Weights of a small GPT-style language model, trained from scratch on English Wikipedia.
Size: 7 heads of 64, MLP 1536 tanh GELU, vocabulary 8558, 32.2M parameters.
Architecture: LayerNorm before each block, rotary positions, biases, tied embeddings.
Training: 355M tokens, 5455 steps.
MLP neurons of a small language model. Each row is named by its layer, matrix (up: input weights) and neuron, and shows model dimensions 304-367. Each number is 200 + 30 x the weight over its row's rms, rounded and kept within 0 to 999.
Before each neuron's rows, "fires in" lists the words (lower case) most often at its 100 highest values on Wikipedia text that the model never trained on.

fires in: "in", "abstract", "trestle"
L6.up913,213,204,232,238,213,200,209,214,196,232,175,243,209,220,177,226,197,187,194,189,196,199,181,191,215,171,205,193,228,197,264,202,191,198,236,200,182,210,233,203,190,165,211,200,170,235,177,205,209,179,218,214,197,223,211,179,122,214,158,157,224,171,209,223

fires in: "as", "than", "like", "from", "frederik", "to"
L4.up1000,212,212,185,186,263,225,203,179,223,130,174,188,222,233,163,228,231,201,221,248,130,233,209,227,175,182,233,172,261,156,185,186,151,175,176,183,189,238,201,221,193,164,162,187,224,208,212,194,153,180,189,230,190,237,232,152,198,182,222,177,248,183,218,210

fires in: "such", "as", "di", "misato"
L6.up105,236,177,208,233,240,217,185,197,217,180,196,178,169,202,116,212,171,182,237,264,143,214,219,217,228,194,217,202,184,192,168,198,165,165,209,213,254,242,236,208,206,195,199,184,174,211,230,164,170,154,172,209,213,200,262,154,196,180,199,229,208,179,197,229

fires in: "that", "this", "it"
L4.up809,245,253,189,190,187,233,189,198,184,178,251,130,214,159,134,165,244,226,230,283,193,193,176,175,255,219,226,255,227,112,193,221,173,179,207,176,229,221,175,192,201,159,150,181,193,232,198,194,178,200,194,231,189,189,216,196,197,200,188,210,191,179,206,223

fires in: "by", "for", "during", "on", "at", "in"
L4.up35,263,141,171,223,205,168,208,223,197,197,221,240,243,166,184,263,203,180,183,185,195,197,139,222,222,204,150,184,200,212,202,117,193,168,121,245,219,182,231,177,170,157,230,228,187,206,193,249,137,214,193,214,225,214,200,181,131,203,209,173,221,206,190,266

fires in: "royal", "national", "of", "kesavankutty", "supreme", "xavier"
L5.up356,192,187,200,185,162,143,210,146,224,205,161,203,221,237,208,175,196,200,207,182,155,176,233,234,166,273,233,205,247,193,225,187,170,229,158,204,190,170,236,172,266,217,170,228,225,184,247,174,161,248,219,221,214,195,175,167,198,190,224,199,178,185,210,249

fires in: "of", "from", "around", "respectively", "their", "to"
L4.up1360,185,192,218,207,195,169,201,231,189,133,222,145,200,192,244,246,231,234,216,225,185,180,128,207,202,195,176,195,235,185,222,231,117,225,146,176,191,153,210,183,214,220,220,213,187,176,211,274,172,243,151,151,167,191,193,171,191,211,212,217,229,195,209,216

fires in: "is", "was"
L5.up1186,184,206,217,267,184,189,210,219,216,170,187,192,175,255,134,203,187,183,206,209,248,215,219,238,179,224,206,218,186,169,201,207,212,194,256,179,146,223,168,181,189,238,202,192,169,221,167,152,216,239,162,212,169,207,159,210,167,162,200,233,188,196,208,274

fires in: "which", "that", "who"
L6.up720,185,155,128,195,145,199,228,175,231,172,223,217,187,190,182,214,188,200,134,226,191,215,189,205,199,242,253,240,155,142,214,194,181,216,213,204,215,180,159,159,149,176,150,163,190,209,180,184,207,170,239,155,221,221,233,179,193,197,230,194,237,150,215,208

fires in: "to", "of", "with", "ended"
L4.up467,215,217,215,162,158,216,279,220,176,140,234,193,169,143,219,200,167,219,223,180,186,214,144,197,154,208,206,183,205,164,205,193,152,220,219,181,156,163,194,176,226,192,233,243,220,145,192,144,234,195,187,226,268,167,255,185,172,186,185,225,218,183,230,251

fires in: "4", "5"
L6.up600,198,182,177,258,174,186,189,196,206,194,147,166,178,163,194,166,179,186,165,197,215,196,194,243,229,233,217,175,167,178,219,232,158,170,249,127,204,226,187,208,188,161,176,171,171,225,205,216,184,226,203,205,200,199,249,198,209,255,188,177,245,189,187,183

fires in: "on", "about", "in", "than"
L4.up1067,220,224,169,234,207,174,288,171,193,227,199,189,176,171,185,221,185,207,157,185,144,227,162,243,209,228,169,192,198,194,228,247,208,214,244,192,243,251,192,220,238,215,207,191,224,206,156,211,223,198,203,169,203,216,176,276,163,243,166,175,198,194,230,183

fires in: "over", "about", "ce", "approximately", "than"
L6.up0,247,209,171,206,148,151,223,275,171,222,147,242,167,191,221,193,239,172,166,240,205,242,169,220,197,229,159,255,267,177,233,221,187,207,216,210,262,268,178,237,161,204,198,162,190,236,178,221,195,153,185,184,193,228,188,240,193,205,177,169,154,171,253,217

fires in: "was", "is"
L6.up965,186,166,219,166,171,131,247,205,217,155,219,211,210,232,160,164,234,245,176,194,209,212,198,185,189,235,188,181,225,200,163,256,118,236,199,161,201,270,127,197,157,236,184,166,195,257,198,170,224,229,185,248,215,162,171,207,162,207,178,226,198,233,195,224

fires in: "gotha", "to", "into", "lothbury"
L4.up1197,210,235,228,104,160,208,194,228,226,196,193,178,206,194,269,206,199,230,180,186,152,270,223,237,195,221,193,184,228,195,236,205,163,259,207,229,168,220,231,203,218,185,206,257,211,241,187,225,255,178,178,244,161,208,234,168,160,165,269,225,191,179,204,205

fires in: "the", "first", "s"
L6.up324,194,149,206,190,160,205,270,209,177,169,238,217,169,195,202,188,228,255,187,230,203,281,192,211,197,244,203,195,190,189,237,185,177,165,234,209,214,250,177,131,223,210,198,147,210,204,205,169,194,219,191,233,190,163,205,144,197,175,209,234,164,222,214,204

fires in: "in", "as", "only", "s", "it", "of"
L5.up339,218,176,233,242,207,205,210,199,219,142,260,167,183,220,229,224,224,228,217,194,163,204,199,212,134,186,151,182,197,180,156,209,126,135,216,169,224,252,216,179,170,169,153,198,209,201,197,199,168,184,194,186,198,219,255,244,201,237,162,210,194,207,151,267

fires in: "northern", "western", "southern", "southeast", "eastern"
L4.up726,219,169,245,202,198,233,210,209,192,218,200,261,167,200,197,189,190,160,224,213,220,224,209,196,224,214,139,220,198,200,242,194,192,237,184,215,163,247,229,148,243,204,239,243,184,163,205,240,198,211,178,213,198,232,167,181,167,178,225,224,209,183,174,161

fires in: "at", "with", "of"
L4.up531,214,177,177,165,242,146,234,185,246,187,172,163,197,169,244,282,189,198,190,187,226,190,180,179,180,243,109,196,174,218,149,160,180,227,106,199,191,188,257,246,186,180,230,289,191,161,251,162,174,230,185,175,198,233,255,210,201,197,260,219,239,213,212,246

fires in: "it", "such", "heat"
L5.up757,251,214,211,215,207,214,246,249,186,206,233,214,223,164,197,192,196,165,204,199,201,163,236,216,181,251,279,237,208,168,256,182,193,172,239,202,228,216,182,191,175,165,193,148,220,197,243,213,219,223,152,206,216,209,235,217,199,199,206,226,219,204,191,151

fires in: "were", "of", "from", "for", "by"
L4.up1035,179,180,187,182,192,210,235,202,201,152,199,187,150,198,177,165,213,203,186,193,203,155,177,240,193,224,209,175,244,197,165,196,165,262,187,178,174,218,234,218,247,178,201,274,186,156,265,203,164,195,110,208,228,168,195,175,193,190,205,210,207,205,222,261

fires in: "at", "by", "to", "of", "on", "from"
L4.up721,221,151,155,177,175,201,230,172,198,156,179,167,268,203,257,216,191,162,167,182,200,202,167,195,166,259,232,189,149,202,178,177,204,244,181,199,171,217,215,208,189,185,275,242,190,216,211,180,214,181,147,190,211,260,227,232,141,219,200,235,227,163,226,195

fires in: "of", "for", "as"
L4.up679,234,218,208,241,209,226,203,212,222,139,206,181,171,221,213,199,266,228,207,179,179,209,169,191,128,224,203,202,249,154,182,179,170,195,231,188,169,213,182,202,219,185,176,204,195,169,192,190,171,186,162,219,198,142,181,191,196,168,205,205,176,209,220,212

fires in: "the", "this", "that", "one", "1"
L6.up1151,229,181,212,204,188,238,132,153,214,220,227,158,194,214,171,213,219,233,231,213,171,258,177,159,212,211,225,234,246,160,248,206,199,216,182,215,277,204,200,169,235,191,226,175,181,212,170,213,195,217,142,155,206,193,191,159,166,186,215,185,205,225,253,229

fires in: "after", "following", "as", "despite", "meanwhile"
L4.up1345,198,201,155,151,119,219,212,192,192,156,233,220,196,176,210,220,210,241,187,223,159,199,186,181,170,270,178,204,215,189,208,154,188,229,220,213,193,269,181,226,185,170,266,204,182,226,216,242,234,216,219,238,127,235,232,211,220,248,258,245,198,204,201,187

fires in: "have", "has", "gradually"
L4.up1472,197,237,186,186,199,201,195,219,204,172,211,184,188,214,212,202,213,224,178,220,203,192,226,180,210,198,188,193,197,223,226,235,196,184,228,199,255,290,201,187,146,146,184,178,187,205,185,201,237,170,162,212,230,211,247,194,180,190,180,213,184,141,208,274

fires in: "not", "a", "t", "to"
L5.up1444,191,200,281,210,231,226,238,220,241,174,240,178,170,237,183,183,224,239,170,191,172,192,201,184,162,277,135,236,203,181,172,239,144,225,245,163,170,172,209,197,241,181,201,172,210,235,203,206,182,192,186,142,234,175,216,208,181,202,178,186,219,217,197,217

fires in: "to", "and", "2"
L8.up169,230,180,198,149,183,195,237,215,101,220,171,165,183,202,183,165,211,227,254,215,219,232,174,212,207,222,179,160,224,150,209,232,175,218,213,166,218,212,184,167,236,228,188,243,176,218,205,221,210,208,184,153,199,185,216,238,193,204,177,223,188,211,213,222

fires in: "northern", "southern", "southeast", "eastern", "northwestern", "zastava"
L5.up1046,233,206,213,183,189,242,195,232,211,225,197,272,153,199,208,201,212,209,199,185,176,232,227,224,205,228,152,184,199,180,231,222,159,225,175,221,208,211,199,179,241,174,199,205,208,188,168,234,183,132,145,199,217,166,169,171,195,214,254,219,216,192,185,238

fires in: "5", "0", "1", "6"
L6.up1294,202,237,196,182,178,199,238,182,178,202,206,150,210,170,193,207,187,190,243,194,205,248,198,226,198,246,176,249,164,184,236,192,191,183,191,224,247,246,166,175,181,172,166,204,181,228,264,200,181,207,222,179,190,226,203,130,191,199,229,265,228,196,223,209

fires in: "in", "on", "at", "unexpected"
L4.up1027,207,217,196,177,181,232,251,205,185,230,179,209,200,181,142,277,205,207,226,199,168,238,210,224,187,271,265,241,242,218,183,183,181,216,244,220,222,218,206,157,213,207,253,211,221,202,170,249,199,225,172,232,179,184,189,156,154,203,215,181,209,130,225,198

fires in: "the", "a", "those", "other", "two"
L6.up652,180,209,206,172,138,212,228,133,152,197,179,165,183,164,179,212,169,194,214,225,225,261,168,216,201,178,230,171,177,205,228,184,176,228,246,199,239,216,181,177,177,215,186,209,225,173,242,187,221,180,149,229,229,197,154,139,186,169,249,208,149,162,216,224

fires in: "is", "first", "to", "29", "s", "22"
L6.up844,224,231,220,208,243,190,218,146,234,206,187,183,160,206,233,244,155,191,202,185,171,189,159,197,205,230,207,244,184,194,190,178,207,231,197,141,200,179,179,173,174,214,208,190,211,196,151,267,190,173,155,170,201,197,163,220,118,185,203,220,218,237,255,212

fires in: "first", "third", "second", "one"
L4.up601,231,237,237,212,238,216,228,203,225,195,194,170,206,219,178,231,210,195,241,200,165,239,194,188,208,249,255,251,175,188,197,151,178,187,221,229,267,247,235,173,222,217,146,167,183,192,179,180,192,186,144,168,120,211,176,224,175,149,189,236,200,138,235,158

fires in: "upon", "following", "to", "with", "according", "of"
L4.up1122,205,172,186,153,155,196,223,215,189,208,259,210,135,169,202,242,182,203,208,217,194,169,171,171,185,212,248,205,204,197,256,209,228,168,176,197,174,217,204,190,164,178,244,249,173,150,160,176,190,163,190,181,187,189,216,202,193,233,199,274,195,176,221,219

fires in: "with", "against", "defeat", "of", "to"
L4.up82,237,199,190,201,145,198,209,241,158,159,223,222,208,218,245,248,171,214,207,215,251,238,154,158,201,213,206,200,175,214,195,221,215,182,179,229,158,189,252,172,192,187,207,226,223,190,191,205,193,180,160,188,164,203,199,206,130,127,178,204,218,205,214,187

fires in: "1", "0", "2"
L5.up1502,195,176,228,207,201,221,215,205,163,183,206,166,188,157,164,237,220,274,218,203,172,234,197,237,212,191,204,219,206,144,157,195,169,209,200,206,254,200,190,215,230,177,215,169,181,219,171,192,111,195,171,176,226,269,204,194,205,220,203,185,259,214,279,219

fires in: "which", "version", "it", "only", "first", "meaning"
L6.up744,182,182,162,183,159,133,219,281,232,166,239,194,192,210,210,209,207,198,205,239,248,186,172,212,201,232,165,184,213,156,189,195,114,129,154,171,210,210,183,164,200,203,163,164,211,263,161,239,165,209,186,220,185,224,166,199,212,258,215,216,190,212,197,230

fires in: "that", "which", "who"
L6.up10,238,186,176,164,194,184,223,225,218,156,177,174,232,223,189,208,204,199,182,215,210,216,167,229,177,213,211,184,171,154,239,203,187,185,169,248,193,160,165,198,187,176,158,139,162,223,181,213,193,193,249,160,199,208,234,195,220,172,294,195,187,177,225,218

fires in: "5", "0", "9", "8", "bibescu"
L6.up718,223,262,192,174,171,216,199,181,199,209,209,186,196,244,166,225,188,246,179,223,147,219,216,233,219,230,137,150,208,184,190,213,165,212,188,168,206,202,173,146,206,197,150,159,210,188,250,167,208,257,203,199,248,227,161,174,188,220,203,238,209,179,203,241

fires in: "in", "dehradun"
L4.up564,241,216,186,251,220,168,225,208,166,235,196,229,127,225,147,221,199,177,222,202,156,221,206,204,210,139,229,207,203,212,257,234,180,189,245,193,206,254,196,164,205,170,165,194,178,233,139,240,208,222,204,206,153,185,255,194,134,246,137,202,208,145,202,197

fires in: "0", "macrophages", "n"
L5.up1326,223,201,272,207,214,225,212,237,210,202,220,192,178,181,213,183,166,254,199,206,197,249,178,187,283,187,159,201,229,91,161,191,212,217,204,197,193,207,227,208,229,187,214,132,161,191,173,217,158,216,186,152,238,219,225,180,211,178,184,148,211,210,184,211

fires in: "the", "s", "and"
L6.up800,180,154,228,156,106,198,251,220,146,149,193,171,196,207,238,256,164,206,167,173,220,215,169,224,181,210,192,176,189,190,182,243,194,181,186,172,192,193,145,184,180,240,201,132,204,221,250,163,236,253,175,188,206,213,201,169,219,151,277,248,153,208,231,215

fires in: "an", "tons"
L8.up1516,188,253,191,212,240,170,201,233,193,208,228,200,188,209,179,221,206,188,204,251,185,215,198,203,156,185,253,196,187,250,242,191,177,182,187,176,245,245,181,144,172,129,189,199,183,190,226,174,237,253,145,212,220,185,255,213,184,189,202,234,219,161,198,193

fires in: "same", "such", "of", "known", "to"
L6.up41,208,161,215,238,224,169,251,173,143,220,231,188,215,178,198,179,221,193,114,258,174,202,198,218,214,211,227,207,217,203,273,174,165,158,207,202,236,224,193,179,207,142,221,234,186,211,204,216,201,226,146,172,197,224,211,176,139,205,153,181,202,159,183,174

fires in: "the", "s", "his", "to", "quickly", "staff"
L6.up958,208,226,210,157,136,164,192,227,144,191,202,215,173,188,172,183,202,201,177,191,235,181,185,187,188,221,174,159,209,118,191,196,179,164,222,129,166,163,175,217,241,192,170,207,197,237,241,190,146,242,163,184,205,232,196,196,217,154,234,203,208,209,178,197

fires in: "place", "number", "of", "way", "more", "less"
L4.up609,163,223,207,176,191,213,185,224,181,192,207,243,164,186,218,201,200,189,154,204,186,195,246,184,177,187,149,168,184,193,194,188,166,198,189,245,230,193,222,228,241,213,192,195,221,179,243,225,217,209,181,177,222,167,177,284,158,233,236,236,192,193,217,205

fires in: "one", "part", "it", "what"
L6.up371,236,179,185,191,184,187,244,221,218,149,235,200,214,210,179,234,218,198,192,204,216,217,188,235,201,250,202,242,174,182,127,187,171,174,221,174,254,206,194,227,175,192,187,169,149,188,203,216,209,214,189,179,230,184,190,198,221,173,208,203,217,197,220,217

fires in: "an", "went", "go", "broken"
L6.up1383,198,199,194,220,191,203,219,150,206,176,222,255,189,212,190,182,217,188,211,219,166,223,212,238,156,204,172,196,213,196,215,180,167,244,179,182,193,291,177,166,201,148,169,228,185,161,200,158,188,205,160,243,162,222,201,180,180,156,188,207,230,141,231,224

fires in: "0", "1"
L5.up778,247,229,263,220,155,199,249,242,131,244,199,214,169,176,196,252,115,247,231,158,190,188,223,205,216,229,152,233,254,170,189,179,197,205,223,171,217,177,224,175,196,187,166,163,163,180,179,257,129,219,188,185,256,241,180,199,158,208,163,145,204,228,238,192

fires in: "the"
L5.up1406,229,235,232,188,207,249,301,161,197,191,203,181,185,162,198,259,206,252,176,218,183,236,209,258,179,243,144,201,161,186,190,206,152,202,197,205,222,233,190,143,246,187,208,231,213,188,229,206,151,261,196,162,230,208,218,165,168,165,219,212,194,209,206,190

fires in: "as", "for", "of", "now", "additionally", "by"
L6.up684,225,192,202,244,173,188,207,224,181,180,232,182,127,213,190,195,197,193,201,171,181,197,135,248,239,186,167,188,143,171,174,225,216,189,196,157,236,192,214,214,261,173,188,156,217,200,217,189,190,211,191,185,212,223,215,190,202,198,233,185,174,203,247,203

fires in: "such", "only", "as", "to", "drag", "into"
L4.up668,179,171,212,202,212,211,201,210,226,194,244,194,159,155,166,189,192,253,223,266,179,257,205,215,203,227,194,172,208,176,200,209,149,164,210,204,216,224,220,237,242,171,149,220,200,262,218,184,211,150,177,178,213,246,260,182,118,200,173,220,192,205,200,189

fires in: "an"
L6.up1386,195,225,152,203,161,199,242,241,224,251,200,193,186,239,160,218,181,249,213,215,208,220,221,169,166,175,238,189,198,202,256,213,161,193,242,230,224,238,160,157,193,155,123,205,183,230,176,213,219,235,180,215,281,262,211,174,166,162,191,226,221,197,145,188

fires in: "in", "of", "to", "from", "for"
L4.up513,198,172,213,199,152,171,227,186,134,229,154,228,183,153,217,264,176,250,207,193,210,201,191,187,153,217,206,199,199,183,171,161,144,231,231,252,186,207,230,200,282,212,211,209,195,226,222,233,187,179,173,235,171,206,227,162,120,198,214,171,138,183,231,181

fires in: "more", "c", "percent", "etc", "less", "very"
L5.up679,197,230,214,227,181,209,184,200,227,187,196,200,191,248,163,231,228,226,192,275,194,211,201,178,147,139,171,233,232,226,230,196,204,194,125,186,267,261,261,165,158,223,137,201,180,198,249,171,215,226,190,124,162,179,214,268,184,218,210,216,188,191,185,228

fires in: "more", "very", "much", "too", "so", "less"
L5.up1506,192,229,202,237,271,197,179,229,214,174,181,193,195,209,186,201,210,229,182,248,204,234,183,178,191,237,275,183,242,195,248,208,150,218,145,149,193,207,224,188,178,208,244,231,162,252,243,236,181,230,193,222,170,207,220,210,186,229,182,173,225,174,177,222

fires in: "it", "salamander"
L5.up141,216,207,220,210,188,180,269,204,212,181,211,175,198,240,176,174,161,175,143,290,179,202,221,186,212,204,153,229,215,178,172,215,121,153,192,196,218,219,205,191,222,173,208,140,174,258,187,222,208,214,197,193,197,157,208,163,152,168,191,201,182,182,182,199

fires in: "to", "not", "first"
L5.up65,262,259,205,153,220,232,196,227,171,182,219,194,207,212,183,179,214,207,251,179,168,179,192,203,162,242,208,202,195,171,186,167,168,181,232,227,225,228,201,213,256,191,149,229,202,213,204,238,208,196,154,144,214,178,207,243,206,195,187,189,225,236,221,275

fires in: "the", "that", "same"
L6.up471,239,249,251,189,210,194,168,172,172,179,239,155,214,216,224,235,162,189,148,221,219,221,200,246,189,248,222,218,208,147,227,191,186,221,149,175,229,236,211,194,178,198,253,201,180,197,213,202,179,211,125,180,230,148,187,189,185,220,219,161,212,207,232,202

fires in: "in"
L5.up250,235,195,225,244,234,173,243,234,197,215,227,242,183,213,166,238,152,217,238,223,178,211,208,244,195,198,197,253,162,210,200,150,160,213,259,222,203,287,184,199,199,138,239,181,182,226,184,285,186,235,189,225,198,228,205,174,129,183,170,165,137,163,212,203

fires in: "an", "the", "of", "other"
L6.up1516,211,243,206,194,197,223,240,157,192,153,220,171,218,215,194,233,238,188,166,192,206,212,185,192,166,178,255,222,210,182,199,187,188,246,205,228,232,214,198,204,201,173,232,210,200,215,248,205,208,221,186,243,170,225,221,231,208,192,205,242,255,158,173,192

fires in: "on", "of", "etc", "with", "there", "graduated"
L4.up928,248,192,196,170,216,255,232,241,187,177,192,178,211,181,236,243,230,162,189,204,180,241,122,204,230,212,239,189,192,154,130,216,198,202,161,174,171,184,252,196,229,218,231,197,172,172,158,190,178,182,194,246,178,270,222,169,139,207,210,206,217,209,236,226

fires in: "as", "very"
L5.up918,180,212,190,233,238,244,251,194,207,160,160,164,201,240,185,152,193,234,192,264,205,243,201,222,213,218,251,166,193,169,176,206,197,180,207,181,229,218,196,216,167,157,257,194,189,249,225,207,198,201,156,221,182,248,239,206,211,158,198,189,231,165,194,202

fires in: "by", "into", "could", "will", "to", "of"
L4.up268,264,200,188,179,208,188,202,165,203,225,185,166,176,251,284,210,136,151,129,173,148,184,206,154,209,190,234,187,209,189,187,185,231,179,203,246,212,181,207,188,232,167,197,239,199,193,172,188,250,208,162,248,194,174,177,261,183,194,232,226,241,231,220,187

fires in: "an"
L4.up793,208,183,175,175,206,240,199,199,188,252,236,176,203,206,221,231,240,250,193,209,170,261,218,235,159,197,237,229,192,182,230,228,157,207,251,202,222,263,225,172,232,173,193,200,203,204,260,194,258,227,173,195,187,223,216,202,154,169,183,216,208,216,153,188

fires in: "and", "of", "by", "for"
L4.up761,212,167,184,226,209,229,262,208,155,188,183,179,189,190,235,215,186,273,179,194,198,173,180,261,246,218,190,201,209,151,184,155,122,205,215,195,216,207,195,167,210,156,197,142,209,203,227,173,154,154,193,182,239,157,191,163,229,229,196,216,162,191,247,182

fires in: "on", "of", "married", "maritime", "born", "editor"
L5.up49,215,223,175,209,171,259,239,247,167,143,207,253,202,224,164,198,246,172,224,202,204,259,128,210,203,259,263,229,232,129,161,202,149,207,226,208,202,165,186,180,205,209,213,177,187,237,217,162,198,205,196,198,215,163,206,226,172,213,192,210,179,179,248,228

fires in: "well", "of", "as", "both"
L4.up457,222,236,193,196,228,192,182,164,154,148,239,137,167,183,203,253,189,259,196,239,189,274,165,206,230,209,153,224,181,224,211,168,166,223,153,223,283,230,220,195,195,168,236,258,205,190,203,228,179,174,151,174,198,251,193,176,167,184,183,212,216,216,227,215

fires in: "than", "very", "so", "quadrant", "as", "double"
L4.up978,208,228,213,232,177,191,200,255,191,167,215,185,203,168,194,221,176,165,160,201,188,271,206,209,197,237,189,202,216,224,252,206,211,226,214,173,158,241,210,215,163,161,241,202,176,201,166,259,200,182,115,233,199,219,219,185,184,187,195,158,224,149,228,219

fires in: "7", "5", "9", "6", "4", "8"
L5.up1431,217,160,212,172,210,216,209,207,157,197,183,210,191,217,200,220,180,249,216,217,196,173,167,219,195,198,229,234,149,185,188,203,155,195,218,165,196,247,215,169,182,141,188,150,205,222,215,185,209,172,212,162,260,214,197,187,203,245,244,204,251,205,170,185

fires in: "as", "be", "a", "become", "on"
L4.up1458,179,197,225,166,201,197,235,225,207,184,208,194,166,184,186,165,254,164,198,173,179,194,191,150,120,229,161,191,235,170,193,216,194,230,234,177,155,203,181,152,212,217,190,152,221,180,230,207,243,181,151,153,196,170,212,191,169,225,198,238,173,239,209,241

fires in: "of", "public", "national", "international", "expression"
L4.up249,211,217,214,113,230,187,228,185,150,173,200,208,182,254,156,206,174,255,236,209,152,233,218,208,154,198,231,176,235,168,201,155,196,294,222,222,179,194,212,182,229,215,184,197,146,226,197,227,140,135,196,216,187,207,183,170,216,205,199,157,203,183,198,224

fires in: "the", "her"
L6.up405,212,209,259,219,204,233,279,192,156,187,190,200,201,200,196,229,188,243,207,216,182,196,199,230,248,200,151,245,192,163,173,187,166,172,208,202,225,260,162,147,178,144,209,205,164,175,234,198,191,226,233,164,187,191,172,195,245,197,238,200,208,198,163,171

fires in: "9", "8"
L6.up1312,205,233,191,190,199,188,219,276,209,184,202,144,180,188,184,212,207,293,232,192,210,171,174,193,219,259,185,203,218,190,195,186,152,166,186,146,248,256,179,153,193,211,212,215,202,192,211,209,163,210,159,178,232,187,216,230,199,232,218,168,206,187,162,175

fires in: "as"
L5.up516,158,204,196,189,211,222,180,226,190,192,179,215,216,169,144,201,230,191,161,196,175,250,175,224,200,186,266,171,231,208,187,198,126,165,236,190,242,207,226,197,207,183,185,170,195,277,182,227,170,151,165,219,200,277,199,152,231,210,190,190,210,159,187,202

fires in: "team", "club", "s", "entry", "chiefs"
L6.up359,209,192,166,170,183,181,198,230,207,191,201,243,215,239,197,227,136,144,165,219,203,212,165,230,231,156,236,173,220,155,234,152,191,222,181,191,208,305,208,138,175,195,183,162,163,233,274,199,257,140,139,190,186,180,192,189,214,180,216,197,178,189,226,248

fires in: "in", "from", "of", "at", "to", "into"
L4.up741,237,211,193,182,207,224,225,193,223,177,196,229,164,157,201,223,163,197,189,179,214,197,220,225,180,180,187,203,231,163,142,197,136,242,240,200,168,195,235,143,244,196,185,200,196,252,210,152,244,194,173,215,195,271,237,147,148,194,238,211,214,165,224,166

fires in: "2", "3", "2nd"
L5.up333,230,222,214,151,184,228,204,236,159,180,164,145,157,198,219,225,162,239,241,167,182,235,239,247,258,247,161,233,174,234,212,209,177,212,188,180,281,243,190,189,223,219,190,205,196,195,271,211,179,202,216,201,190,199,156,154,212,200,196,236,192,215,221,199

fires in: "5", "9", "7", "6", "4"
L5.up712,238,161,189,177,183,217,206,185,181,194,190,227,194,186,224,212,184,225,251,215,236,184,194,267,197,226,217,243,182,177,231,201,171,176,203,235,253,260,213,195,212,193,204,107,174,226,227,205,228,195,194,154,233,226,179,192,240,273,214,176,203,239,237,184